Weights of a small GPT-style language model, trained from scratch on English Wikipedia.
Size: 15 layers, MLP 1024 tanh GELU, vocabulary 8192, 14M parameters.
MLP neurons of a small language model. Each row is named by its layer, matrix (up: input weights) and neuron, and shows model dimensions 0-255. Each number is 128 + 24 x the weight over its row's rms, rounded and kept within 0 to 255. Numbers have three digits each.
After each neuron's rows, "fires after" lists the tokens most often just before its 100 highest values on Wikipedia text that the model never trained on. A number after a token or word is its count.

L4.up1019:151153153137137093182112138123130117157102136112121142119121101098097107122140176144133126129088068157157087144102151122127178123126139094151107075102153089141161150135144123107114138124114105168148130083128134125121143119146077133169137125112101132137112185123155149141137135114151126092097128149169081149160162138131129095148109143112114109112133135154132150122134061101156111178126133116157090110131147139117143147149132103122071146131119133120106115138108110131125156157128096142143185134133122089142124119116150131146106097103120124154130129075143112101160161120099122144102183075153074130107157082101123143123152175167156109133135130144115106123085126122126102133109157161156076128143092134124156106154073146134125131164139142108146153126144120148118128146151140
fires after: " and" 28, " de" 15, " or" 11, " De" 10, " son" 5, ";" 4

L4.up744:100149101152159150136147132112112115147168144131132138141134138095143130144134136118119109153134122099109087099132103136104088094128155166144111128091123137138069102133147136101133153146100154174115127145142147132123138102154173123103133152111150130103173173076086114147171117100122116112107134136160114115130137134129112165147056133113117108116093112112136149106147131093142174074130123113114117128155112147080193156105071125130149142142156142128161188164110131152091143100126137086124162140127135147128103097092126131109141143114080107128120154148127199148070130122131145182136152155105103121150125118132128143154110119142139112112097098115142099166124129117093127141148145112142139126126082143102118099114095108112119122139169089136179142144133129119137128136164088
fires after: " " 39, " was" 24, " S" 5, " been" 4, " re" 4

L11.up647:149147116158093118139105130106139158135119069104104143092141128133127132107129118096144129087167122142160120097098147138154163153133109152126140096149145143117126068104158119105097133124099151169144146100140137158118094113111111143150116139117113206147136129121153124108171123126078124164155154132129133128146111139156087112160149132149106118149158109122132096113078115167108139156156174111094111135126089121121107133141117152072155116122126127111160100170121142160135076109119090164092136121164130080089160141167129129108116165098142140120151139120114110092140114158075162088142097113114113155115100178089144129097102140156151154125188103114151125133125144126146113100139091103133157122118107128170140165132139164136124131100090138132117137119138103143158119129100121
fires after: "9" 31, "0" 21, "7" 5, "1" 4

L9.up846:177103105116121153145138101119131167136113136116183093133116109096117173151135120154107107124154112117135114104158162166131151124160156107133101104132196144124169081162103133083106135175097143154077149134098114130103136150133135130147082121131106179145155132147126135119121137165138100146149118101120181145108144136128158164121137129134124137135166117141137101082113158062128119092096104111142100120105151131121116091145140114116136120140120179131135110106146140096165105124169139114107091153170135163079152113130106147102091119101161134088138107132121114169134121130178140155140110121142116107127105103113185160123128145138108129136100118118128095162127179133143141123125120165102115137158133097116133125108137141144089149127158100098102116119109091089154117099151088
fires after: " (" 18, "1" 14, "–" 14, " " 8, " and" 6, "-" 5

L8.up377:121138150164148107155104128175125130080100145108158118144120094104134131142147098112108122149108111136138149162126176132131155084117139093137163153130069117147119125095155128115089160125147116098119139133121094150103103121099158140125091166133103116121092154095134111124134139105088128126131133160073141142184118103163120146109106141123140157124087174129108136097108083135097157130117141131116155112113128115100081102132149105124158153149132124129164130133155116123131104099119098092095152095115127092135141121143139145099129117150155114180139204118154111100131111146108138179145163091142138167103166100116170112133126124119156165146148129153169161129111098125133129139153171156086135143119141108104134110126161086119159088163157094097161103131103112099109140104127129
fires after: " " 58, "\n" 8, "1" 6, "9" 4

L7.up525:097135132127122136170142128121149189146128159147089146122118092147139167137182144136155131121140078117139137154074122153148141136150136120109108135130137140101139124117142117139101132163088077141129130137142077091109112147110136093166118141114135141109121141111105133150113153134132121099146120159114111117128144121150122128140120119137161119149112106112124122150128108123136143099102179107127203124160112084137145114155123070117105093115114086169155122132136102102099071139128136108145129130129122160163134121067140129146104105130111121159117116085112092123150145144099146121124050152141107151120123174186160142128118135124167144117162146141127171162179161183135093103094143110137152158119113180116144100137120136143120099128145158139081103145102116118114106091124137
fires after: "1" 27, "0" 14, "8" 6, "7" 5, "4" 4, "2" 4

L7.up52:154162152150107159121158123096183145139105139132163156126109109071141114153134104100150124128095174110169110129108152170135115117103156142094124126121165135142118118121151122085164154163131140077126104158210161121103159139169135125105146140124128121129114103108084120124138149108151137117121161098111111123086119142131097107138130102107112100140108086124145158112127107095111130170134119144155096122099131118116156123134142139127118092113114123161142110115184136151166089120107162098118140137143140129130079113086117105156101128133126126096135119118123117135147132123132117149085143089160167129119119140125077180134126123149149094120141126113092138175130147132112158129131135119118160123135156127132079137115163060134061116163152143071148154110158106105116124146102107
fires after: " |" 46, "et" 4

L6.up1001:111142098134105120115124133108098072148129155116153097138129171134131188145146100070104154099127173163111117164132157121131128134141083129138087111140130135108176142188110176124107161125119142118133102146135117119098096140181136155167165143166175106153155131102084124136101157126159109116107084087093107163086100131112132107172138108153106160164137098156119109126141081133155170169144144117116110134118088149112088128108085096120159112123108099119120143136124095106128124134114196096118134133139117116125136129115141110146086094122124126094088149161135146131175146129130132067146143129109129126109132127105110106119149133100131073133133126115171082118143127140172125143124118123122092113128101157096129134156138137114118122138117140125120125139098101139146124152142153
fires after: "\n" 18, "|---|" 16, "|" 9, "---|---|---|---|" 8

L6.up41:114117134094158114136132130128139189103143107144131109170125170132149141143176111139085165171138118099124088107136144101113096152092166109107091124164109131168142126151068115110145150093144171117161125155105137096122154116126117167112110131122136146147172109160123142113111103071136112111152144096126153108100142170123074119091119116162148119116130127104151129154124134157137152154117158102136126148109124129112158145138149124189161145136086124132084119100144159121132148112109109162153150103134144126136139125200128166123124152104080132107127091083119148127146120113114126159094097126101123180164125115082127174160135106137106143136130142112101162136109121168123109139092144125145098148090148112114145120126151130133113096084121089124123133177096115115148105122142145
fires after: " " 41, "il" 6, "2" 5, "al" 5, "hel" 4, " Sal" 4

L4.up903:072123129105087100128145128138158142131124105159141120117102100102167085141146129161109112164149108121165097099119136118137119142122117109161147113130125138150133148161105143134134109076126142124135110158157200116142138130120136151147142166142124145107161135151086135114125109141136134106123092099119135135131148122147094163108157151110139096166084172128153126128152126114189113066114143150119089130131155092122119115127120149153110115119116144142126136145166173187138089111134128118122113144135104117146106094131127117124147150168101164126166118074089109106096114142135105150145115104131160172112167086141138123123089073136160158145163118083121125145126100117160114121109121132116116128131122142139126159127079120195128154142120067105147119094092123156084128097104159
fires after: " |" 39, "." 26, "---|---|---|---|" 9, "UR" 5

L4.up502:176100140145113139114104116137110140128125160104115143172127155108096179129131120131163143121144076137173133135141134121123110122150115121156143134119125168123136113133120134170176146089098137151138134124155138129064116099161130122101172089139168102128145112121110161128076137139129122097143094142145110131162141102102124179115108176149114092136123116105107097084095110076171141131057147108129139130177133092152101119123131182102184129153111130105120132143146155114128124173136131122100137089134126099158127117119142081117112110121111114118103163101139113115113099117104119167122093136101134106158118108080117129151113122112178138131115149141182132130117135125118127139133121103155109137106107174168124131151138127134146144104101166145165151115119143097111149200125098
fires after: " " 62, " \"" 8, "-" 8, ")" 7

L6.up332:105098134164145122155152097098153125134132125112129121102130141128150140147144108144177148178128138095107156128119126128158138112153133123123107101125117113117113119107133111143101123121128118130150154144148128097103140114184145109116142113168147094095130138084098122124115179125132112144130120089133161122124114084093129145160091146165106152081100117139108111125189096096131113138108137096088152140130134109123134146124080123108150137162155094137098093134127153095103177122106157090110142133154153138096109104071151152090146124154160097096089137189155080063160123165152128157123154105178152107110125119112145136138149130129099170169142108157132135149144138126103148151139110123137105144134150149110144126152191128121163111159145140124141106138132086081131153166097112
fires after: " |" 30, " L" 12, " Le" 10, "," 6, " a" 5, "-" 5

L9.up171:141144106119112101125113165152122130089117145133094106171120174081124152159097099135130133169121100117133150157142121123124076085093135099121126112114143133103158115080151170114132127140112121100127152158137123159127184096109116132120140147121130158146119172131138137122155105154097130138139142146161110114140155126143123113111130160117118154152126074105111140165100134134125092073116130153167116121167175125142072135161126138136162119118115147120127092122125084134103164190172141181123109095152192133100148151161092133136108115096130118084126120070150089152123122152125162114144151154152120144130120105116125148126119087121118121099103144128145153121105125153109160123080159084142129134107137161086130111163121116142138087131133137112131137096146154101153150085131099
fires after: "0" 18, " Al" 11, " Preced" 9, "9" 7, " I" 6, " Succeed" 5

L9.up827:168105131123118113163114095104115144127147140143182142103113132100147131121118101081111156139122146127114122147123173131092098187093125102123181114128142159140095137145149111140107145131135150111127121126141120137115131093142127110111145111112131159141115146123134144159138108175102147192139126134124113101104158124148185149132104121163157139154093116162073146094095157188177146178139162110151098095140119134093106128142087071131096072139110135138140115111106153095138121140118100128137159092141147145103127103140090054134168084142147139129091147131146104112157139128165112095129121088114150160132111146148125131154084158120141079143118116132126131111150127129147142103145129084129114146132131127124101149152090099166119104129115141173137111098106113157108133149128129
fires after: "0" 56, " " 13, " I" 4

L4.up666:158108149105139167041158104145114151146104114148129152192139132101138150127127127112158114121159091136114087123151107129097172096155089116158123121116117130133121106165113122118112108123122129151122135140094112140132113074125114098140159123107114129147154145112158177199090129165145134160112127135119111140086133123084142135170101136121140137139171102099141107124106148143121132112114155117149093163133104111148103196171129146151123105139102121112132165157120128152126131112127098085093145137125100141124102100154140118103097136142122101151143127080088097110087102107172098131096130191127130108128165148121146115133125137110132089115157159086141182150144146131138159145161108130169130139076138143123124095151145136119141122097135131145140172139158113106126125146104115
fires after: " " 50, "\n" 10, " (" 6, " so" 4

L4.up529:135163155141108104135143114166180116104098125133119189133100119147146147091121135132115090147150074121121143160109146145148136158128147097117143162115143105139103108121125151106196109125121112108112134087137145101137113126134118126127161110134161154130142147104149168125154163156116150147139139152099067140122125169117167107112091179140121138108142082137140097125145157099110172162147129146144111121138126123139134113101137068110102061142140093149074133170108117175125135137101125112137126153092115147110155104088152150093094122084090135103160131173126148130133095146106135130125154094147080086082103152156105110113167157115114144167142091125118108146112113118140112132140107150114138131131142131153156107139109110140117114162149146089139079130132118141108129164115118
fires after: " (" 52, " " 9, " de" 6

L4.up281:133099138130106087088131139140148116138071150153147138122144139101113162118127135142174131153128104134168135142145149124103125149124154092145156153156140124092170155196128156133076121113107146148103149148104104117094114062138089091082143138148125144133106138112130130130110138116121145158154134123135141099064108164127105114134195191126158116078120116111149094125147127124137162134129112096118147162132180133103144141151138123150154128125151114094125119154128104175092086146123121096100161165124112116119134126076109099143136120136119121102117097125078148117138155110125141159133099091144103094129120134154121154120139119074138156145136128134100149146157111118106153143158086127119104151114176127077167110115096091162138093144128124145140145147121134131117126173134110
fires after: " " 34, " (" 8, " be" 5, "\n" 5, "D" 5, " that" 5

L12.up145:164100155128146093145101134129141147112154171124125155138109112131106114142161091132110139134150122104157137102109154085114121173121096107152098167125139110118106121088159119155118105157124106148097115094149117168139121141154155130117135123155110120104133143116102139108115139115182142135147123132097121126172159103156116123133085159130108145130117110115091173113166124125133131151111088115189112123142166127148135115151131107112130140170133159107127130099112131148112116115109139115109167142165118121094116149116150096117165133115137133140132093162149081082099093137137107120060100145108143125087152116122076139158133121161115151153179092185120122118117083129133163115086156101122100075153119129114088149089134120124176124125155097191134081114114114152152108158125144
fires after: " |" 45, "-" 10, " and" 6, ";" 4

L8.up712:096102124123132103145126097128157111123123105114130102097131127151147140133137157155090134119112177172149115143125125159112165108167107132099131088204149134081142119091154173123101124147117169090108118127153172107148109077149105147135150151149143119125094112104100095093140165130161150131121143145099132074118119134106098110096131133129133118137143166145092144095091131134140119192144132143094162111115117139108104134112067124117159150164129146140092112150162114106147138125090156153145129121111208087157152125110126142134103115091129127114116102135059113137141118100156159164126148150131125116131089137120153154132155134146117146107100106088145114153111164172093130156116141140140143167130131109146099113173145107111119115132116142109082116112108141140142134136145128
fires after: "9" 18, "0" 15, "4" 15, "1" 12, "2" 8, "3" 7

L7.up477:145165111106111083155097117149120122102163112154111142134139102140127136103142151146151133138127119127079135146100124133131138122181114108109087118158094118106114129147147178116128161139161113149142087081119137123130162081101143132103112135102124138117155135112104103110103148113147162095133128093132147109173111128106109137156106152136155183144104158088115163073144118146102127146164137131156125186146150092133157139142140155151153172101100121110140149127115084116129145179146126095133120126143115088134126120142160112150101163117091120131167090107085102108158121123154124140123119117137117082122161145155155156158159108134186096163137109122158132150116151120121087113125091175145123065111121120144112115113148128147142064111110089092107164100106129148136130136117147
fires after: "\n" 30, " |" 21, " as" 6, " the" 4

L9.up264:158112113072085113103165103171144127149123115122133104117150130164155170159142119130138155145146137127134129143153107166141166084108106127124127118203130183091122157106067175108092109104148128164127125140111118132108167131164141151117110124089108107125134116130143141116153132132077126163105125115147129149141137057168102130140130124115132132127156116130102122148106102144109135154106116164125101118112127125104129176159136188134131116122102124110146085120126116120091099165113128134137116134106111107151130130151183109120180138136132149126117125129142116087111084144134164128155121117150105127095168122129143165096130098077119138108140130138149142117144138095180129099131096112142115150148100129145120072129127156095129088172121081110169153139103118157165130114095130
fires after: "2" 22, "0" 14, "9" 10, "1" 7, "5" 7, "|---|" 5

L4.up493:119131119179124115091147129148175151140080112109175120123090138102123105089130124133146124113165121133135089080143142121109117119134124156111137123149137150170118128134122158103143067103112112136145098156144132119154154124138100156131120161142117105133093124138120120120174155132130105106150154150128087116119114163152148150121120127127143143124091124166092086098154102103151106172131103108146138144117118122129148133121167139119073094141119145090108115138112199120167114131151086152120107142128153102126156151108148118085090145206104139126128135079127129200100127149082123130099129133121116128123139110140098134140116157105090183129122105165141127156100105096141134124103143128132113166134115140130184168113144172150156149120142105077106132109166091097126123122122118
fires after: " No" 26, " R" 16, " Ro" 9, " Order" 8

L8.up18:133095134116123099134142111086130133138081143112186101115192091119116130099090169144089117143139122135146114136044132130178114113133154118092103134129114141053102150154099172130136136118099123143110111141133127120128105137167135141130133109172079112153146174100109119118100141124135120159140136058110118145085085123140132099120155161143146138134124145119133131109113156110135148147144134093165162119128134119102086125163154121149096124120107093121088158123147095163153173151108151119119144143137167137107127163165153158137134146129102111113123071129104165135179153115130133172121146181149168128116124150136102118103126112119091107134127139124146106134083110124116146118131111126139146098142102124107110170154116153114122163124153134077110136148158131123127152152144132
fires after: " |" 28, "\n" 26, " on" 11, " the" 6, " at" 5, "|" 4

L12.up527:159111126113151100171120185131117124174159133090134129105149066078146110116144117141104091164132128139114150154117120098128140125144107102139132090091111118102139098164107084111131125126098153084139117145172086138161140132154099159142175170113142073189117155116121152119148082099129132121113141138103089145114127107132109114121152146102093136149128132147152137123182136099167168149108097151116148137134115124139138107127097144108163097135084117120155138112155152181099084109119152104127116088112171121168178148116105148134129099163119105098126095110169118153112109122128111136123135105109141126089131136139127104113142149090122125144143148152132131115147153151122153085114095098157160171128127187130151099103125123149123128123145116125145114105112164145158148101143138
fires after: ";" 30, "R" 19, " |" 16, "0" 5, "8" 4

L7.up51:127138140112134104136117124095153123138102134107143154118070142156174132120161108158120157178100130099139116146121100119151148084122121130145135098117131138153161141082078085120151119111072143099200166163145142105099113125133101158088149088130137135141172144148134126113087131122093109135115148125150114151120119106099142102125097149097094146127122096110122126162136143161142125120151139082106124142209176129151118108114173132118097116129125126076138116155121128127132121127123170118099122128124172136148106141138156071140152130124136141123105095102104109110095211105132123114094103110143110127142192134131107164146163111150201161123136130178119129148102136139120127138126114145137106138137124097154114154145135143134155127144111142109098120101120140122098122116119144
fires after: "," 64, " Da" 6, ";" 4

L4.up595:120136095092122134122135127151121136160117109111152119082141141132105103153068123142143134124100224163127107153102127144134151174144159109068147125142143136104156152130092113116077144126164147166137087129124135105114091095091136130145116143166143121117129157129159173100103127161105094138152124139126155111126134125122156137154113108155135153152107105140102133128106141135128133027107089122170128109114156165152119158118156119096125137114134144125093109125100173133116151148157122113135138142163100168176147104134134159128099130153153112083128152108124141170111150117114151161142121167131109102099123141121153173143120131132132119134121146091089096080120115102131125105126089150127146142143136109104166087107141117131123099114158120139148156124117148119157098156098155
fires after: "0" 36, "1" 19, "2" 13, "5" 7

L4.up973:176119112141153142094141089166156132086118150118130131152135128194158155129101154095126133079121136178116122111099167141152133178103133122119081156145123145133124117166128146138151160127129108133139120149097116102141127127134147108110163094099140111118106106112192154106110144121117102109088140127104090122145134107123136112125137138124133164151104107146152129141112089109133136121120108135134110107109102108093129103169156112107136105150115163142146105148090111100140150139120084143133120108118148121127165095085131142131109174135089128076177132094093128118157106129140141139163099186159084122121141106116118121154150124099127161130165161183149140146112108187168093089105100107126101107168070166112156135150116127122130127122116146156122136145106115106166155160134133
fires after: " " 48, "\n" 13, "-" 7

L6.up716:135127129084116141084151133115144100107104160149140119124123101095122185123152084127130146098168105087115138138116123121124151121124120127128123120102146112113138125156147127138111168134097158125088144159093081127144137125145128125163152107153127112120111153100146146126076122094108147121157127129142117136097143124180162150162137119184134128139141157147093136130161114136128157104116138128160126118165145137166098172101132141119060127132134103120132162123147135192161144106128155163138169146127142143153123116148113124134126084072119087144118097154137124061125174098184153156135145111104131106146117160109127141087141156123111121148128117179112112107078101141122106132142139126136064121164140134140112084138115147099129160146101169147130091069120117129108154118154118
fires after: " the" 31, "\n" 31, ")" 5

L7.up475:147115071130142168155131123114144136140112164070120111103144126105143159094097096180140143119158145072128137090103150153107152122131141068103140143131103175101130125122144116167147076127131150112122117097120121109128130128105113089136158138143171121157099085122122129083153128149100140165135110126164147149142095107174165130173133112130097141136137132112084104115131129087159144136103120137113179146124162122129164106141121124116119092169107143106172152155143073139129135096082157182119144141141117172139121105103157122176105096113160134135183109141135123133140147149140138146140098117110108109142132109139123122134148122141115132145149118093127112135063077140178127117160149134117138165102139116106141097122148112081146127143120143104132102139163099123131134135099108
fires after: " |" 37, " " 36, "0" 9, "1" 7, "3" 4

L7.up939:151129134134109089081146105126107113099111109095112107157134118144128130103151111082102088137149116155163150130136179125157132117091145146123156153081113099130152095156110170130172184118103150144141129116086112110119145109154144162120169108144143117106081152126153108103106136162097141138135122167125088139129096103115140123140118118125126105137104083141132105119095146080113164114124131133116129117133110148109124152135128127178093098151149098139089124110148163138187106115136181149136141104157115102130108115132162154109133147082150137089150105151181105141113145137128121114158110099130135121149102123144118131088176099125108146112133104128174130130115135143109123080178102188131101153098161084096145123136101148128156148166098141122088142151168123157136164124124124
fires after: "1" 50, "2" 28, " " 10, "3" 7

L4.up888:118155129130140115122092120123118111159162119119129156150126131142138171095151102164148146134134121113134097127129118111122107138109138139116126163128060123162128072175139134116175146132115120152120133128148128105138119124113078127116177170106124164123137126115100153099166135155117101100131161155126097135172107103139154131121111161089100077139100149109127079174113124110126103143118120103118148110131158153097140153107042158105118094110190112081141157162092130149144133147094171163139152131143135152121155141126178143112099111139137138128107137117078119122157052155107158125096126157151120064137139134137138116141129119126126134156154104123147162152092140133099133114147156148146129124135135134126083098155097128107124147094106117143162123116140093094137158141123115
fires after: " " 69, " Re" 6, " re" 4, " G" 4

L8.up253:110054134140108148138107115136159139143091099098143094124164131145141132107116111099096136107165123103155093127149151135109149122164174110123083093137161099153144096139126124146073096137100142156167131108125145109107142132119119145107098130177173131103184135136120131128145134102113097115115123160140147134153132106112109148102152128120070118125110097129113100111116133108103112152102162130123127146124155129105137151134102145108124152152151122107078118077126131128111132172117151146152166127073168146169161170084162142125134121153185130108130135176141130111130101130157136165119106150141132119159142145155103126156116142149141113160125054162153145133125077092132135112100108117129125141116140142138145074116130146089091153156100119141121072113144120146140157142112139
fires after: " —" 23, "2" 14, "_" 13, "3" 10, " Tro" 9, "-" 6

L11.up119:144117143165095129118164123097110126154136120092131144110108125089097130121075137053184135167136117133122139131138156148130145148169129113164145102110165133103092135115164101103187130139092124120137130122158117089128143152124117096154200168127110135096118112154142138149128124092103111130113118143139194111126093133095114126155151192084123111129128132118074140129129135121174121095110113121120113144146128124121132117099107179087146104137173080119131129144153124162106133165133122108109124132096144146136108142134165116111124155125146071139103101144143147117082121121116095126114081125138166101143137157122125164121090104144141083120124159124103135112121125146118151108131139174173113135148137173127141140141151109132106132165137145129112139140159107175116105082153142
fires after: " |" 72, "---|---|---|---|" 22

L4.up149:181125121165153134139087129175123132173127160146125157102152159105121156109111124141098090155164098132140120122142136164110143151120101117099081182121151094113149144138118187064136125149154155110123125155124104120121132124141107136100112088137141077153126121112175118147149116165098151135101148123185107090093098143117127117151103152129159149164182131084095153139139132131148137162121113125109147140108125145116153135105146119128095114137114094119112105114068077101161131124143120116149137113139107136134176099183144164175104139126117089165158147122102122099137132091153115138116137123116162127130134161137141174127168113135143089074112127125136080130101088114128120137167138135143134116104094115118102085136141123115123144124139108129132152125096106083140127120116112
fires after: " of" 35, " to" 15, " in" 10, " on" 7, " at" 5, " from" 5

L9.up398:171142123145160108163113079142161120109127153130157106101090146128158127140152131116126123137135122110132141086148182159126113142144116098107148114114104161140100125121177123155153159171098167140114112139119134096094118152135134100125106132181170086137108128091144113080131115092133150128105124155154138175121143084124138149117127161132105131106096117092104158135100100129130120117086128157119145126135104145103141124156107108089103155118156147090159101132132122106117134093181118143120162124147123110126108109131101165129124114136122083092093121155095131113149092149153167152150171139139174100141082104118150133104152111129174104129138154106147151154108150159088127089172141102122080150154098126156095131123158091118140091162145130084119133127143085116162130154120100
fires after: " " 54, " (" 8, " |" 8, "9" 6, "0" 4

L4.up441:144142113116076142128177128131117108113153142131161122138160093119142099124129113131171114119101129142151105091082121168130160118171138133096087134097132154119109086108136116090120124065094148131129117138118134131142141138131110127131171128170122083148154141102155128132137144179130146140141101132169130153098133105111165126108135131126106131125135120109097118111086140127115126138122109168119151101053182132117141115162158144163146118135108104095093162137132096098101110152127113124109144152117124120078128142078136115105150155117114137164124077134146121145128146086101126080150144160129122128076114175107133182112155118147114102136180098112104141154117168137176131128167148127118164128158131093131108125114154121105151117186132102096144122139169118146174139153126113
fires after: "," 82

L8.up142:092101130139120115150148102086130129169110129148116184153124156131114137116111101107131124158166140145151139159101151112084139134107137118109069143086139136159136140157103105138170124150074138164123169113168122089114105137142133097151134109153094131160101137118097129163147176157123188089117133133121131143170141087147139159130097161125135126152116152099138123141147122154145168122106133140123169088135129109123108157082110142134103121077103076144103147099075115136139110122166163134105152128152125137172117101143119141149077122127124127125141153132117097113125120110079157137114101147127137139125118114136117138143159143064140119117116098142127128149108120106150160076139220146145099158120146106081115128171103146114125111132123143123097130158127147138120145116128120
fires after: " " 38, " /" 6, "1" 6, " up" 4, " mm" 4, "′" 4

L7.up153:109112151107127138163129106150173133099146124143131113134124107129140110141120126109098121126126097167162130108061099105073105158154154090111150145122098147121124148165133128157114176139155112106102153119124120140145122121144109093189124174152154123144157140114110130145094132105113136121088127133127094106102122152143135137113127144153148132113141127133111137126135093105160096134137114100132118097159104139105121092137141153141132077122140122121100103140169105132156099147141158099126104129139113124105151150128155149142138096144125138126134192127150106158121114153150124100151124096125127104172100080137121156137131098101102155200111106107135099139141125181039129137106105151110087107173165147135108129155121120165121118138143135149162146066115111121085174178107151
fires after: " |" 41, "-" 10, "|" 8

L6.up165:129149140108098111097120124141133118164077125132134154107154142112112147158142123171138171096141084173091161132137138130168180095134119099105101101115149106148116172148148102113112094119127147157186134131113108164125112167131121108099158112163078122092123137080114129161105125115121138133117157141155121098090089117113103117116131152103154128158133096167112125104108106136148163162112105117146126118161113095138122145130148133122123135159123135073108121089114133106095136145109097122087154065157110133140081122110099100154126125109109117092135155118150096139118137082180100160159087124136158096113106096126145139156151129165125125176130135119135097188112122144125122145113109126150138102133126131162137105093152111165133154140116178147159123145131160081136141144139115
fires after: "\n" 25, " \"" 13, " by" 9, "-" 8, " as" 7, "\"" 5

L2.up37:131100160073167122134129093125147133153174166110135100109150076115128121120090132124150161144140142117133118134116146118139129129102159126153125129103122116171153143126145137153159137130124070125140115131093158133165150135099117137133128141114125097104148111102175091169109093147133123138139118137130135108094152138138146138109139134134120133142132139108080132120113094132140129187143146153110114111142110110115166175098131120145112128141142163147126203120137136149096133156105124095113107142126136089138098157159082173145126119103095145144114096127185114119134119140152135129132155081063162127129162088163121115134143126128130130076132114120141131125117165097067152147150139111143075119140123120135105131122103103125159172121185149088104149076159146156127079115090085
fires after: " |" 60, ";" 7, " " 5

L11.up633:145119133143145114121168154108116117100136142119132145132178109094199150109148122159158127163124124153154133122146148083081080136155131111110149108149140120116106147118126143093133102160120126130158180111092093118142155098160113135145138133151127088106146127119122159103154129143118113111139117090142101119092126130098118132121147162156108139167146129128172113129127117124141136156124138083153071125120176139100135133111088121122206148120131138084124151125105107055072141171130118113109126172120135169146161119153143111104087123136129110146119099146123112119133088100129123160118120159118110147092127137111104133096087137080115121146110146130105157140096128116117123102175148138112158130145102155167099143162095106098183137128136076154137121146119111130119167143165126
fires after: " |" 58, ";" 7, " –" 5, "|" 4, "0" 4

L8.up745:161116112106173125093142119131141123149095164114139123097144163138142111130165165121096137148044144163137146135089133095111140136137144093121126095102129127096100113112174138109094120127123141142101141153159121147164129132088118110126118165141113143144153121115086098154125131145114153139076143144113134187105127118127142151100136140156068158100142143158124116145121083121102098132148096163184111144158153116117108125164106166144158151130125124121097083134115115124134135171095122086121112146098108108144117140123154108025127125139130117104110136142150176136142151150104121117166134098148122081139125086118116161113157124168135145130129122129127114142138151120104138161117084141096142142138152121157128136145149105104150126151161163103126086116144130174132170127099132
fires after: "," 27, "|" 10, " All" 7, " all" 6, "-" 4

L4.up136:120096121118101108147126131141147126149112159118141141145099107123120160160142112151149132147189108100166126126112148191147085114119127117124104115137144121118113115116115093160114126102113150106102119133159120134112116114151138148108110126159146149144098153096093094161117142128142121088172112140145165128157141129154165111144134163164092115117142110084102102166127164129143128106143118122144108099081065149122134084192133151140161103079119136116120104125117132132116069113099135116099138121092136112148144113123182066132164137141065116153138084106126120126093129106117117085125118137158130157126147125127120065159165127094122138124157139162154148108180136188132108131170112108139124167125142117171130129125125128135147142124147084137109120141133146131160112120120183
fires after: "," 36, " G" 5, "n" 5, " Ni" 4

L12.up754:137136136123126051127165181119139136149184104088146140145129088144136147149139143149136134122139117101110088123137173151153123157116131148123122138124145111067142164120138178101135162120130117108100111135131148121141129096125174145128170102152130098147127082154092125114107146106160148154129122106114129195093120136143141159100079132108132104141148130157126121154117165136094096115129154138131110141135133179089091141095122133106143142150126127131164127153118131109129104107092097125124124150133092123120118117129106125114116123156110113131136086116117091203172111100166152124082099166095113106153151133093130145147092108117145106106152068136117150107169088126143136093129125132102129116148131118116118110133153123170109144139091121169171088083120161111125097122151128
fires after: " |" 49, "1" 17, " /" 5, "|" 5

L4.up880:132117101101119147132098103125143144097130123119128135167125131094129110124141108151086126133153138155161131148093139132138108159129143105105147160122121148136103136110148112110121140119165135125140144113083144125061145155166105138174172142101128106120113104133118161115151132105131094144133084104178140159145111086144153098112140150143120129144072124114149176086102101095123125167140143137152181127154121170113142134157108115143088115097085112162106106148167130133138138172152111120097110101114110107172120148137103138139150121140088142148114128168142135142128130117123137105177100128129153148132089111138109082179116126067138155146136052115162074128102133148120193106146104090102149152103118139125131179105117131134092131114134153095122151125099117103132100148120124
fires after: " " 72, " Shar" 4, "0" 4

L2.up114:141117132120169109095162133148083118174132127132144119107102146095119148138135118136145111112110161134079156118112100143152154154161121153106149142126106131149078126113107131144087104090137130161079150130121095120154184156110170153123113125117150120136106191121146172102168108117153097127089115142131086123105103114128165150124127120129160141145124114113097124140130153178112143064140098149143125144117118209124125132115149136126157090115110097140136159105096136137102115137105096120122115134150078109157065122132175145144139177151146090073139129111156108171122116111101128128112144130126092126116117152130122131140142076128154094157143137154136112098123160135145134180141172126100131113160126062097141111157113104098142128129128118124140137119105121130144129133165126
fires after: " United" 41, " New" 10, "," 10, " of" 6, " South" 4

L12.up582:155096143115110139160145115090095164143155160116145107113191117123098130105120112117166159164162150139115119136096157110084115136137126143161159189152133128134165185138121101101150159113098113131123086122099134107136117120167141147137133116155103093145126125146134124185106123132126163120116114089167124094141099118108132147104146154132089158172128106127146105138109118105161137127122094155137120137174121125105162131136115099111120101109145135115177148101101126102137106118123134111117073115095158141139179119115118130128122143095127138123128125152098079109169134112175167133138143129109108109103151111096140106178087096148084182144127141107095153128120148153138168123138152095185129095156126123086096103123144113158126144112127107115132151141139121124085083154158130
fires after: " |" 82, ";" 6